config.toml
n_head = 2
head_dim = 128
norm_eps = 1e-05
positions = "rope"
bias = "none"
tie_embeddings = false
parallel_block = true
beta1 = 0.93
schedule = "wsd"
final_lr_fraction = 0.0
batch_tokens = 65536
z_loss = 0.0001
steps = 3830
MLP neurons of a small language model. Each row is named by its layer, matrix (up: input weights; down: output weights) and neuron, and shows model dimensions 0-95. Each number is 128 + 24 x the weight over its row's rms, rounded and kept within 0 to 255. Numbers have three digits each.
After each neuron's rows, "fires on" lists the tokens most often at its 100 highest values on Wikipedia text that the model never trained on.

L2.up810:114112171120104146141103135110138126157172130148117160117125113158103120108106151142122157127173164136106125139150145133161145157108090134098140136155112134141107158118137126119144135131136129130133145106076065131143124110171156115176127139143113098154128179126116140133120083148145133155
L2.down810:135139127152131116128150104112132126085076125117094132118130116141115088143123143147141101155162147122149148131158072142119118121124136107165119154128072128092147124173110146106109117099109136095160143152114102116144131113152145128103125111124135121142180121164116119141114093116198145165
fires on: "er", "our", "all", "ive", "ree", "ou"

L5.up1436:119113125129136141135131088132129115144142143105114135118111151140126127128119122121115106137090144105136142076130119112106159131147123142128176121166149106171120141123128102113142142122145147124140134148089130074184154133124145124116166102128132149084151149132195134095147109118169075171
L5.down1436:167127119124119105136124161124121105069112112058137121099107122126139133134118158120148126114094104110111191138122146126161162106110131137129124159118126153121154117133154126122122141158109107145079153142131167174163113119164093119136096086110139111125122109140148112128075136111126136096
fires on: " |", " High", "fess"

L2.up262:082091105147113131183083116115137144112136108098111102147106117134116098097139146093105106159122091117140130094105118109135161073123142122114121076139115155124152116095134129141137116089124131174070155144121149143113156131115124150148102163141148128116136183164108131153116120139149121137
L2.down262:092147124135138189149120149103114139137142118163139166096134115136135134127117078109096174133148118128142147138149124138132142143136141165140093132132128128109122129117114179126098131128097126136092133137130131142146109147158133097142178168123122113195124129128093203154074137131140119099
fires on: "re", "ore", "le", "oup", "and", "ost"

L6.up690:086112118181128125143157165120120134120115140103130164112129080128132090129138137093119122158079122112154142125115145109152121078116093133136135162191144115130164109113109084122110088141103140119121164122118125128108138135109126115132138104111115132117139122120117136137095137149126140095
L6.down690:091190132113121159189116097097105104116103139088112163122118142160165123116147129127119137132145138067124134150137166131144103150165151126116106107143135160156113106136124097128166126146128166134130143136143078109107141133127137170126162158125140140187137096128097098124128107137142126113
fires on: "le", "re", " g", "g", "ey", "ay"

L6.up1021:116148125137155132131111137103102164100143141106170088125136134123121150119118177117155130162162132105151116119138122098084097140105141146145116155138090149097116142082137126083087134163101107154143114104130125157095139129133168081173164128127173128148090105160136116084120082145102109139
L6.down1021:142108129097162141106141142122107144127108129143130123149109126156133143135109105104148109122115071132114154115140148163134154110145166111117119128130124150151151105154134105167126123156127127131197102130107141124130145062101101102173117154151084114122177142120138114157129112184119111138
fires on: "m", "d", "g", "p", "oc", " th"

L5.up1466:098157137117097117131158134113126105133132112134134123125139155111109096175080145153124117144132103129081128116140108122117121124113131124164134136117091159134121105130137134131152139126121143111141125095119174106096139121118159123124185113154084132134118163140143157160165080106118126142
L5.down1466:188134095142150150113134086112139097123131124161137117105126160157134165121108101162108117108104171115087129146125139122134155144123144147144176091126115139076137125104102097111137091092164137123117148143103131115123127134109114130161168105137108171124084146125133122130151156078136131130
fires on: "a", "l", "le", " bel", "i", "c"

L2.up783:122129094126116155157109134134118126067107085138148122084157148081111147138175115119182118120093097119158107152138100152126135129153125113101101146150136099157141163146175142133082167170123137110164144131156101120125111117083107146120129152132095144120121159115136106095134108091123097165
L2.down783:143173133161097115088125109081153111117098121132118110130100133091110157154121113111117126145136183091163144132100114174152115140134127144113152140145131158169125104141147124121124177113134164133110117148119113130151124121109153093134148146118112116146128150106120115142103154112132194104
fires on: "cl", "u", "l", "ar", "v", "an"

L6.up99:118145136108111103131115141109089129102091116141107096154195114122125172131113119165134133085125130135134140107164102091131203107142104158092125174153083098100137150110123152120103128153157102141118109135125095148099144133131152132095151097106104131164087182167116107178144091126071105105
L6.down99:155165147118168098123091152079123113122152147111142148145099120148109140113112108125099119151102109141109140140108115133122136175189147107142122125107155130151162092119112087155143166167126133136141113153124133113152155135117136133154137124128114114164128116119136115144107158129112176114
fires on: "\n", " comp", "ar", "u", "p"

L8.up278:127078148126093131138156134139046123162098118129150145106133132132103179147103135117107115089086100164106161119113130142116144070129155110101101159147145075116160172154116111130149134141116144108155140160171144106171121109129126167120141131083125157141130161156174127103138170151102103121
L8.down278:092142095120106104149100120121154143125103154150113126144086118144149102127087134161139133135110164149159092169116115104140107119120139144146118094162097111131159154128144136090148156139151145092154122110167154102100124139125130133129117147100132116136104096093118143126123107120148163115
fires on: " P", " S", " T", " y", " C", "T"

L5.up1162:148149141121137151096113144146101143133132082133149115187126150156152127161150129099149110122133120114119165134106124157111118147100134142119122145098133108146124087101129155133104148146148172127086128130111119153148135147129144155141099106192137147097094154147159138141101134100135105159
L5.down1162:144137128105112105147136112138090127159155138099153125110085086120122146112129129141152195093099122126131107106133134131146117138148111108127182128132132143093144169089153110097156117146133141090084132109117146124135155126118135125146115185121113133118179079154151115130111135128159174120
fires on: "l", "c", "g", "ent", " |"

L6.up451:173153172156143136158082119118170151125078141080085089120171159134118125184134139170144112112153107129115156097128113132105166117150119088107121136142163098125096151114134152143117120136110127127121104115095150186153164126128100141108117115136082118138158125105154132072108146156100097148
L6.down451:125175145158094153180142114118140126102145118157138131128138086109111136124138135157167083117095085068134166143139121125098116125135138148126091144083144093140148124139147074136129137110094107180087088101161104145147151095142108116146133146151089146117124119099118142120136131131123104121
fires on: "z", "h", "iz", "u", "en", " and"

L2.up1160:114133077119087125147130136131143115107119114135120124084119088123172162100153125143165120136080176130105104131139131077121136139169135172126165126158079164119106138122118116146117119117131115105119090106146107121142124111191122125144089137131137160121139138096172117139129109079148112152
L2.down1160:119133140147148119132101145096164114149141104107144105164144112171175102118139154141117137105078088160162109138152137147165137063105123093173092121115105147102122142110161186135132162105109098160141155134112133180154137139137109156115128100150179096121084132115122119139068125166117156158
fires on: "ig", "a", " |", "ut", "ran"

L2.up513:171139130115088109147125153129166077096133118150124104102139111127131137135143111145120167173115119116164184141072131127096128133100112115157115096112110106175142102130114125121091123093112114127101129132141107137150147152127148140157149107090132114134123161153141089127148078151122103129
L2.down513:119136135111083112147125145121099184131148122115116142160162138144142151151157131169130155115102129144127125096126154055082132134126121126149121128135127118176113097135132110144095151107147139132118166123132107133135080160152103090148100152120100092103119127165144165153143102148141137136
fires on: "ew", "ol", "',", "):", ":", "ir"

L2.up490:163139105133098125129133124112178177069132121152141102108127112120093099131164172107124170105154130102139121155112081139095106129096168146125133107149103136115158165105129142141095140167126154119111104124158121132123113164163131108140085139125140134138124168150170149068153116120112128123
L2.down490:108130122112108103118120150148135144153134101130108119146150137134185139123154114129145118078159103111109119143114120082099130103113164141129089124122177108105138161137155142106146100174116139151110121165114106178138121068145116081141135157126157146122145148154111094160115088108152063145
fires on: "l", " of", "ar", "h", "an", "ul"

L8.up1121:125136163192135152138144107121097145145129133155142120130143164133160112105155143143137115131135129094130099126129147148145083154115102130136145130112095164129109113140120108127103115095093158105133118117149089092110173143064113156115115132125116095104137114166112121157134164139132102107
L8.down1121:116110139149098119104124095165103140169125128136123154158136116110124117144084174128130148137149139147122075154093086110123179119112106149083129134098149155124131084127103110156169119122125137144085077166138151139114109139104119158100167109127114124123133135169117128117150125121141108117
fires on: "-", " \"", " d", "-w"

L5.up1383:129105109129112137134129102158110132113112131121112124152126120128163157138141137131146102078123103104130157143172109137119140123150111138113155149161149083140135158117116114123143061115142098140134097161128116125169089160161134140115142124163097128085153121072127104057096139118117133137
L5.down1383:146125092123098149143115135153146119115122120100133064117113087129105140161121162126111137159063116145130162127128121134127120166139129123067121142122100132126119131181126134179152120142129097152136109147133133119106166136141118170134161113102105132167129134148119116168139136151149120113
fires on: " |", "ed", " common", "ided", " %"

L8.up1444:120128113130111129183106130145154129164097163136120085106116139140130171140140150112128099108102130104137130145111107128104105109109143125118139142111185112140111136148120154134144163173124157122146112107119107118134087126104119145112135124155119132185144148164196085127141132126111109107
L8.down1444:129103136148149105161160118149127112131155104107127111126100168120173134112102142112133108124153108137174114161162115115097088152126120126114126078123104147129123099117177138100107098142116144104146161135158155116144111165133159111139124089102113142128108134132180113122109084152126123135
fires on: " S", "v", "it", "apt", "ight"

L5.up885:112130091140156093150148108116114137081131135142116172097130120123136105156121100105109092121136134089142148139174146131143095152147105123182117170127123147109124114101151149133146132127097116120141152109180108088118126094152134123139106131157142157092119149133166112110093105151141091130
L5.down885:094145140138159152123168131104121112129164119131101087173156105117147119133093155115108104129158149132138112117122156121161102124117143129120100112149139137138128069143124128164101150140120165124173113140079130153103129107125116159127133110112112176172159171125131182131126095096113133136
fires on: "ar", "ac", "enn", "in"

L6.up323:159127115135125101115128164144147150124123175126126122129117143144111163179088143155139077096147114135095113113125119125114122098164101080151140160091101106166118110139152128095083123120118060122136144141103127125146134118118088132073162137133094167142144118127086121116146137147155136195
L6.down323:165141138166104156139135106129131107134151136111134118156072100135117140117143147091141159127109128126081159158101126122162112115147136124165129154098147066140105113125131112126146118109132118146141097108142176119140069110162139067143111125157126167178161124117104131120145101154142132149
fires on: "h", " Kh", "r", " H", "u"

L2.up606:118107119116136127152138146128141142152082117181140154075107111137142156109125119131165144126111116121124122119104101134145152144164106114118100126119150160139158110121120147098132123144173119138100137151102092111130100148083104119188165173123085159146110093113111115123156139134112110086
L2.down606:170093129100110081182139149130103100123133091140102114113122103132159113099110074151129124138148164103111118162168151121166141149127078130133122137116178150103134148161139103134085098128107132166083144164130081133127166146124122116139153145143146128131094109157098134132114123163143110131
fires on: "cl", " pl", "ull", "l", "ll"

L5.up74:152132154141119165157106110133081135130099114141108123142116140123074127137126170139114142113100088158125113126142145106086161144111131136159125143121138122139160140099147166149115136113112101109131041159200140124162086174099146143141121154133145122115169123155116133127134148106118127058
L5.down74:102139181154125095133129122110113089101150134081122150151108124135169103118103183097095155139104157131108111127123116117126120126130117129169123109108124133151125125160116119140139150131080127138166098096104127119141182129140172113132142140113127130131138146110140150113064086119125134151
fires on: "out", "ch", "w", "im", "ff", " W"

L5.up735:121118072081115164121180099165144127111106085080161114119127167149095155128074135146140136122122099068118162109145168102148137131117153142092098121113136167163147098116129140154147157111087111105165129160137148130172126145159151144099106122140116110108130136133186105115138147145145147130
L5.down735:145109142164139098129072144123133109112149082064152097133145092121155082116151130104139132151097170091150132134130169131077108114087126122142124119124095146150111102111155096079134120147145125153137135146104089131120181138107101124165164153137153138136118134117180127137133128129139147121
fires on: "w", "n", " %", "f", "x", "im"

L2.up825:114103108141115115122111124177116103115126128143171150131119133142156099113148159103096122146122127113113108079119179121100137090129123121155122117136163091108091135112153154129124170133154156150165139117122068114096102090165142106141126111157113161152100119124143111145157076094096063131
L2.down825:179120170094076119130112092106157105150093121135090144115148109116149136146122137079114161150121139159070160157106149169146123079149102104121148118081130153131123094165133064135135119122082130184125143150140143107110124128139111163142140110116133108119157128124107104150141143128152126085
fires on: "oc", "==", "ar", " to", "U"

L6.up1507:133133098093084127113171143161104109129132086130157122149160145130122138112163124136117104141122149164109167110135139123151120124159163118157155119153100114160139114061183123156111147142138164116094102070115122143114167112129114164147111103107129140136128116122138046141102152142134163137
L6.down1507:124128094156161135128109121093106172122115136122102132139106103140099098150095135147124161164122098125150135108155166127103135103135138096130160131097131107149143144143108068110132146137104053119119136116089125147107138111115134114108162151147171130101093112123119153092138120150123104102
fires on: " |", "s", ";", "ing"

L5.up83:122132074154119115148133117203122098160134123122128122158155116126147138125112139157159122108176135103126126134137137126116100136117104130121132142133138141145130089136121112132115137149161145083148098095120093133178141086143143162141139127161087143099103157081111066126142136089153130160
L5.down83:144107126064139162084150174141129111161161114112109137189133113118149137134134141131139097158125141140144129137146132086156122148145136124100086120130132141132159158118053118118107159126144090173160166164132127159145132146140166152108113133119125159141105131152127113135147148125136121141
fires on: "a", "t", "g", "est", "l", "f"

L2.up1495:137109126135126101143103146105106157169085105113132147092176147179129144100155112175157111134150120099141171101106098126143107135130117107146134131146144141100117145098120118133095113129132145129151168087115179132111140119133103130161135143100125115112149095088117136113140118103100163164
L2.down1495:131113120129126107100140097111152113190145121108136149103114118152129137123130145126166127121137130137151096139104122155093080143138124122141147137176125132127155123149115119169138161103132131123102136138105123111087162109139086120143144173118151128100139131130134134119124118173123162124
fires on: " music", "z", "enn", "ak", " Gra", "art"

L2.up348:135128110152135104100198132108156092138127131176156105116095108109150126151131128145142165119125143121149122149149098122158171117142110127129098112126060132139126114110116134103158135160147166110149131143162149138158094148095145129116137148124132087133172081146176131096161109120139154115
L2.down348:144144161128105084093147150112147112134139145131177085102087120119116127132122081127125171137128125140105096193118120121174136162111088113162119094109091146139139103116111128130119145124145131107081149132134128107125134135103136135127147142174120119143152122137127122162123143123140128139
fires on: "l", "il", "ol", "ll", " All"

L2.up144:133184132135143103161117098105117114074135122109150163111098133155158147124123125100132113103149149123178121120118108112110170109126086119094140167108115130142146156138161129100150132123145126099145118148114096144171160095120131136133130159100094125154126155130156098141171137129149141110
L2.down144:093132105124142147112110155110134143090118128161097133164126112105156113173181107118123126104127094098132158138107144152087089123166105101166105117115148151167145146152148139165140170153164115119112157148147131106167158124152086098127136128129146120107136123117145137124098107109124148110
fires on: "u", "ack", "if", "ar", "on", "i"

L8.up773:148157121116125093178096139120119113080155142078131117119117141132133118112114072114098129158155137135118166143125144113141101160170117115131151135133054135144107128142101121111108143123099112160104143167127127127150128132105148124124093155111088121098145139141148105101141096133146097113
L8.down773:130104135101154164111150157076105149108113184141111141149128146138149122152098140192084152117121089102117128116133112146148141135130080139116152111122138159161109118152108116133164075115171105082126108074126124093080112145159124108121124143161129146155165129084090155112139127144085151110
fires on: " of", "ne", " H", "w", " W", "e"

L2.up1407:140134140135137133137108142123116119113139102170123099079097137158104121127172162092104176147159104099099168135147095132115121123105151148129104100134092131110107115117112139130090102129115099139094123088117153147116117112167121124138130156135116126155137190145152089099151110154115134127
L2.down1407:133132104146142170133082158101101118119166141125119155124134116119127182188189168101121137159130110121127162148099132087113124103132143134133164122127126152101146129150117035128116088147135129109117128120113118133089134134134112117147143124134163157122086159126119131168158099151127138142
fires on: "',", "ar", ":", " of", "):", "us"

L5.up660:104084110120117121118124101128101122116111144117115112168109115154145080115173085141127092146162122103139143079121125107151128068167113077140148102138159141148110158128137139102087124108107131126098145133161172134133143162118129116110160114160143158107172147084117122084153146130132149119
L5.down660:132090163171110097116148126098109118097116107154106142057126136127115109127131171156089101186125155105149140118167119118152116098085192098121103152124138101109164168108111139178115136173150156147132160127083134119161109075134108119138149093122101129131076131152139161157100160104140149106
fires on: " |", "at", " P"

L2.up1061:131130102072137086125142136138127139133123139192110154118144129124149124157143146138156144101090057129104134152107166136091125132149114076167114141096076137115144123104125159095109123134108134113163148117079133114089085090156100097077133112167128154097161111125146122146111109164121145115
L2.down1061:100076137113139127145140154123107157150164166168106168170136102117115142129130156124097083116112109121134152136105117145087123130102140140119086151118105096158135103104156159154116157154120173109138149118135141118104124088111112117086113107143115171136150123136127126123126137127093126113
fires on: "ar", "in", "ra", "m", "are", "b"

L2.up190:142099128088117140133115128123146109131138118139148089117119160147134144121105164124132145140138089140116108166137126104147112104079144108175141150123110115133067147162130115169119145177109161118086136100114154138171085129154129122132091144150128101169131137135192135135139144115090158117
L2.down190:178140142152170123098141134140138086105113134152115143101187109126141173143139114145109134110113128129106134140079096113080112143107145110116116078124119165086161098169167093155105131160136118097146150151136125146101126107112100115158163147127135086140172137132148136135137156134118083122
fires on: "h", ":", "):", " to", " of", " following"

L5.up671:138128142115130128094150090101184169142110078127122132137099159126176130102124065157122085093123138167132154060115154085101112119176157150187151149109136122145134126155099112096112118105125133147136107120124130131143110132115121067127143086170134120135129140118132092158151113106111146122
L5.down671:140154136093187157124140146183159118143154103126131122107144145145163176102131129122072116103097140141111120111119137154131110142141104174141126131123130151128133115128119142090132153146106124130125114169123111107141134109147135126164096134175094106101101141128127137093154094126082159100
fires on: "as", "an", "or", "ig", "ud", "ess"

L8.up1129:145112117111157096148125134100136116117142149126137143114147111127127111130142126136148160157102170082128123149161173120148118121116172103124171146084115130109114093091122134105155139162059146126118163151124176138156112123126116130140179142149144105096123131132128144126138086143104141182
L8.down1129:137134122167189070105152137132164127095123123167148114148138133109090125116141148131136110123105135109113132168132137117123140148137132123117186136082127187133147153153109080140102160107138123156166168158097147154135070125160189087103137168157145149172106160139112105121122129108143103163
fires on: " M", "i", " R", "a"

L8.up662:127108155095085076110145099120113080105147149159187140072141147137087139134168164175105123121122122130110126156152117129145119125086166088112128142116096097120129146130127098094136135147142148121113113122145142150103129111143100149130119172136116154094140109138193140150167129171149131115
L8.down662:105091098147154159122171136133164092142096123122147156143148118175124107131111132128109083123104121155119137139133173137067119129171125091139163139147119160152180143128091131166112159118125149139164164101119122113169149132088107115149157119134142135147151174144148106101113146151110137129
fires on: " S", " R", " to", " M", " and", "ow"

L8.up933:114155118127150136118128132136141105107086165132154164134157144076125111121125091134150103110118147112133179123107165125154154186087091129072079160145137120092079178165122116140110109158117108137149116117119090127091139154158133191144153117089102124124103135114094112155097136119125151136
L8.down933:130126090107156097151150091116170122124096117109090096124151134151142101127143152131107157134123151126126110121114121104099130163104148117127157127159183201113120106114139111162131084122163138122176154145141146136148098133138088107126119108108150105111169123134125093097116109102074091073
fires on: " v", " re", " in", " is", " ab", " was"

L5.up1249:132148152113135153103176138155116140181130125174122108150111127173118126133121150127175109127173143132130120131121142134119123121125147144123158105077114121109128160150132143135117126130132125135119075140164127161146109196101061108137133116159141150145141155120138082131114114083114123159
L5.down1249:119143113093153116144099143156145118164108118096154112179102108144075131120088120131152078131153086106131106189133137116122104166146135158173150114137086117129112125117109138100106109162107096131095111062137112162138134093120138133124166134110154146153127123169102186140099156130115132113
fires on: "c", "t", "et", " s", " Sc", "to"

L5.up494:109107166152082143113135100126141107101168116104101162134137150096162138159091152152129115125105160121139139168125120119114125136101139131126135133108070182106126118139197112185116078122161150143146148088135071106106140083122091110090109068100108105173167138159155124136123132134137118133
L5.down494:133144162125186132112146096138118081158119120098145143119126145129161156113097141099094120148160122146117109076130135110103098140093137126103174118175146125133141128092110083118099133119137133092162126137132145127140148113136097121163173124144104144164101143150107146121135133106150100111
fires on: "f", "o", "a", "n", "le", "ear"

L6.up1137:110135124119111129142113121070176107115150159127182142126117133086122098158094131118082123137116111116134132131116089186137141129125142145141112108140105120104084159092116150127120114115147124113166126114145139173106122139140094099155140101114152144155120128146130099088126126174097133110
L6.down1137:149170130177084165116208110072161122148138135126095138119118097090120141109142137098121148114140141109109117123154096127149083131095104129120143146182101172134146162100117132109186127097125175128102103120110115105152142129149142131141116134120154115127153136105098100166148174130145116173
fires on: " |", " on", " in"

L8.up87:125145128099118177121142165126104117108150132133153119134134134144119110081117170104128146161139167136144112112129112114142085097130136133147178142099130086121133137141057137147122098174131160115127149124167105126143087110154105113140148160142089107150120153157155132140148139128131147097
L8.down87:129146125137142158103131119090122123137134104093155139145173063162150083126144111140090090118161113126128116120158114119100096129130131131169153122158086135112142154141155095135187142112144159146176153127123138112096150121102165119133111116098118157104108114094121123113159172140129108146
fires on: " M", " to", ",", " and", "o,"

L5.up305:143102136133088091112177117128132157120159154147132104125104120109168113122091110120127115120169098119114140133150164116153125138121117104148121165148135108107114097074118104169146142133172168118150125102162111106126138095192146161145117129123129129118150128141134147093135161093156147126
L5.down305:133105106135115134088127143152129146120149092152130146104118114077121104121155082157144115150102151128159114121108112143141120091085127211063105137117096088126135172128109114145098118184111145121163113130149139166148201140157129153140132133094118123108137172107105126147093135110140121136
fires on: "l", "o", " make", "f", " made", "we"

L8.up1051:142154123155130148156147149081106125148115124075161151076148125122121144083078094175096090143148109168131118122152140087119169093131134175112134153110132112145165117133099118128112097172149106161167096099138119118144149146153122110133117132123084152109150112170166120146158129100117168138
L8.down1051:166122121140162120079124078120182131151146146132105105117115141119114131119131141153102141143145126133150118125087137120159126075115151087119112090113115115116121118163124147106112148110134153098190184173128181123121135157150115169133128104089153136137170136126090109140182131142126101122
fires on: " |", " for", "s.", " tra", " and"

L2.up434:123123128139106151146087153160152137107147144151129127140108182176108157125126170153143136123138131123104135126135153147145076107144090118141112169131167127160139086104117114154127095113097137147110105136103068132090125107114118120139147139129128130111144183126126171111140105153138160114
L2.down434:122096153137170092130126114137171147097138175141121093132142133168105102106141147146123150123153141117134117127129132115126118095098142114124135106114157170168137111128085120087159098124113122108067141139151056150165142111150114181165129099158143147102128090142147117145128111083126126175
fires on: "er", " that", "our", "ron", "l", "rom"

L8.up1004:107135170199100131099084088085140121119148147110156162114150124095144115112120139138164115155144122106131078150126164157099139152141188189130116128092116119148155092139144115089109104123140138094122094081110155152127114103132113082138124130127110117150064139165140106128113110118090176166
L8.down1004:129118157138131123114153118075152076149125125139132125119147112145128166105133103156143151153125131120154107113101112115122106139115062129106131079124149133093132142120121135139142166159142129090144171125121090146113140116135144177143118143119123184167139096117159133137144127113136108142
fires on: "|", " and", " |", " K", " S", "z"

L8.up1165:145124130155161126161081105125109145138119123112159113131140110171153150104118133134122167164170076106140145098141142076138100108146146082087144136068137101148096143126133098085128121157115112106071140103148112150152140078113139176107086139122159130147112125154172130091152141135092141146
L8.down1165:121141167147135134144139130156151110150107096140119123110112088105126176165115088103114159143125144101139147121148168119115120133099094130102131150153124155133134148167126102120112119103161108146134148114099095097113153152144105161124135121122133138140139164154111167117077131100124147098
fires on: "ri", " m", "–", " voc", "rist", " guitar"

L5.up613:146122141132146125129105148127152150135138119153103101120121175132156125148172102104081066123084122140145146133071115138153156123144147136128093127142169084125092161106147136114157106107078170121105145151089161117153119122117155157085182144114110125113135139109112098131103107109133139138
L5.down613:151142148149114114133115099132183095079112124199173123153088122121082134117146157127105112143107121086150141104146097097161103160127112089128140086129112082123093098140160158120107112134087115141124174146130127159120154109128211109116121185130159119106132133134154120108128129110125141201
fires on: "ur", "am", " am", "m", "p", "em"

L6.up481:159134097154130097138153141077112070134122116095132138088154160087164164114126129143096109153152135122154098127137114129098138133129129102152152150128115147148105186163138132133144149140115144122129113141134135111122132191124163134125132101110115142090138109152161154096081141144139093164
L6.down481:127146086139147122104127146080133099121125112089107163119148149085111130084121096134114106111121143117150133181098133114142099155140082131134148135116140153149156144138136118140119111127141131137139123144134157130137080137116111155098138105074104108154156079122104139142143169143127094093
fires on: " |", "p", "g", "%"

L2.up750:089116113123133119162105132123129102171138161128140147159109101081092134146152150107117153120132169119155138143115131135119129104183143161141129117133167106120134117113117132124131137102128102116107143168124131122187143125125215188107062110098120129150126124106103132076142096119163137141
L2.down750:120114152139124139091161162141122130116077150163158138124163129114086136104146117108160149138131124097142152135115124126123130136122142109124104139148133113130110088084124117144117139127157132126119105169093147114129171141090113176143126137101139095126145113097134074152143147187124075132
fires on: " col", " 187", " act", " known", "0", " 17"

L2.up1045:122154102152138092132083118108150137136105105154128129149117140124128130169108190091149122142141132152069117132126138098159161093157147133116129076118145106141108164121094135156104154171132140107116115109124173111133153125127169121114116123158157090099129126132151173103124096109115098133
L2.down1045:146112112163145137111077134078146094161098091086121127132068128128140127119131095115137120122145102142139096150143113122180097122131131166141137096125198158145129133139122105180163095097126110113145114136137173146132133154149167116143086119163157095162138133111125086146114137117143131109
fires on: " |", "ess", "rib", "ode:", " role"

L8.up691:101122123143113147110116106156127123114125112133084142121127104150185106164111127114099166083129102151081135158127120131110134169130117148101165127159141135151129092106126133096139128118110144099122125127102113126119136125141149117127128131140148101154171149104145095125131146111144116125
L8.down691:142142124096124121131118138105179108086107172123142114090123122139140190129147111164182104076137124152139136121133133178134098104122118122145117077100148120082120113154104142141144125130129164096144142111160112139157120173130158099131099135105142111117125137137098121117095126161159084135
fires on: " (", ",", "\n", "i"

L6.up487:118106094149075131133138080110173159124139171131100124099148126127165149144110139155089145107113100117137127075120148149117138110136091130170147133114133119130156151144121157113117140116129138095140109141092118171143113147145128110141127105136146181102136123142111067109133096164134191106
L6.down487:113156116138119129087168115117084084087153113159094135128168102115109117102126174134139168082088144108111163124140097123138108109150129146155138124147118118136105118107111062149125073126150148137133093113141167131152116113144146125101120104106148122168117109080118127102114138127155146110
fires on: " |", "ag", "anc", "ot", "ann", "is"

L5.up1184:140144087096162158084131115135116162111150147131108108124145138073083106155163133089122096145093116173116158167121117132129109138145166147136095131123071103087132111094086164131149098159098111171123138149127120107151135116120108120091135157146160135104139128151137139123133137097124124147
L5.down1184:152135134136145092097108126131125123114084149131147138130159142101095143116091121107123133113119156103085114125097127156171073114149112152140151120092120108102094118166178140089120088152163150112128160140137134160130138148108150111147114144145182055123136144165163127095141109081100100132
fires on: "m", "se", "ir", "em", " 202", "du"

L5.up1349:114122117108139149131127104151136135120138109083124123163137115135148122119147114094106091108154135096110157114116099143137135168099138085138161136136134109127104121115134152167116130094140163119108149139109081157108137144100097161081119126133061132158117122169138151116075164125107159142
L5.down1349:173133127116149102117114128140124136145165135131129116137150133118115105095144141166147169121129136185136100095131108141155100156153108146131135131137120144104184156138131137096129126155145145107078165131122143101117109120148078081150158123141171143143142096079102097148081136172099082129
fires on: "in", "ent", "g", "es", "te", "x"

L2.up909:085171150125126137136092103120134102094127124112113130109142131127138102137098154159123159164151141146106152121131127111115130087129120166125181109171167151186141121078073112103143051092083122128105131095134111131116081134093087120134118101123137138117130083097118112100102132133111118125
L2.down909:086181150115122137137116117147113126061104128137124130115140182130156134122145165159128088139170162175144164106134150098123107096133144121131175136138158145204098115100105159101142099113065116114100148093121095144147109119121132139132126111125112140128151078108132112099126120138115146152
fires on: "el", "re", "ly", "ed", "le"

L5.up1241:138120145128171132139183148115150120170116125131115122140141119156130138094094151091130094132134133090154125090103123106131121119087139104130142154133144101111115158119130114085091142147129118123120103119086134166144132176132111123156090103147121125144108132138119100139157150094149152099
L5.down1241:132141121117134129140135173182112155114145124114100096113132123114130131167144088129125119123112097122134099074142174176136182124110139061104122134128087057134097112127112099148137121132126157133164127074149116115107100117133150142125158187103086142163173096118131093159156129160123081118
fires on: "d", "il", " con", "g", " that", " \""

L8.up245:123139160101118152106150138118126155101160124048125179148112155105133190103166107143147137145118151126155147126130085137146115135117132085137126146106085112147142160133179111168126156111115133183119141153171125095125111127150132141162097117139087159169175183136173100130099081161133127126
L8.down245:097101106109127106165094084086134118158107141102097156121138163128105145091114100154094189137108091127112162128125161133132183140128111124103128126132135129149122113135132117128118113121118095148099118159160111124135116088134150155124087128155133164127102164106087136154125154151132106128
fires on: " M", " J", " W", "w", " H"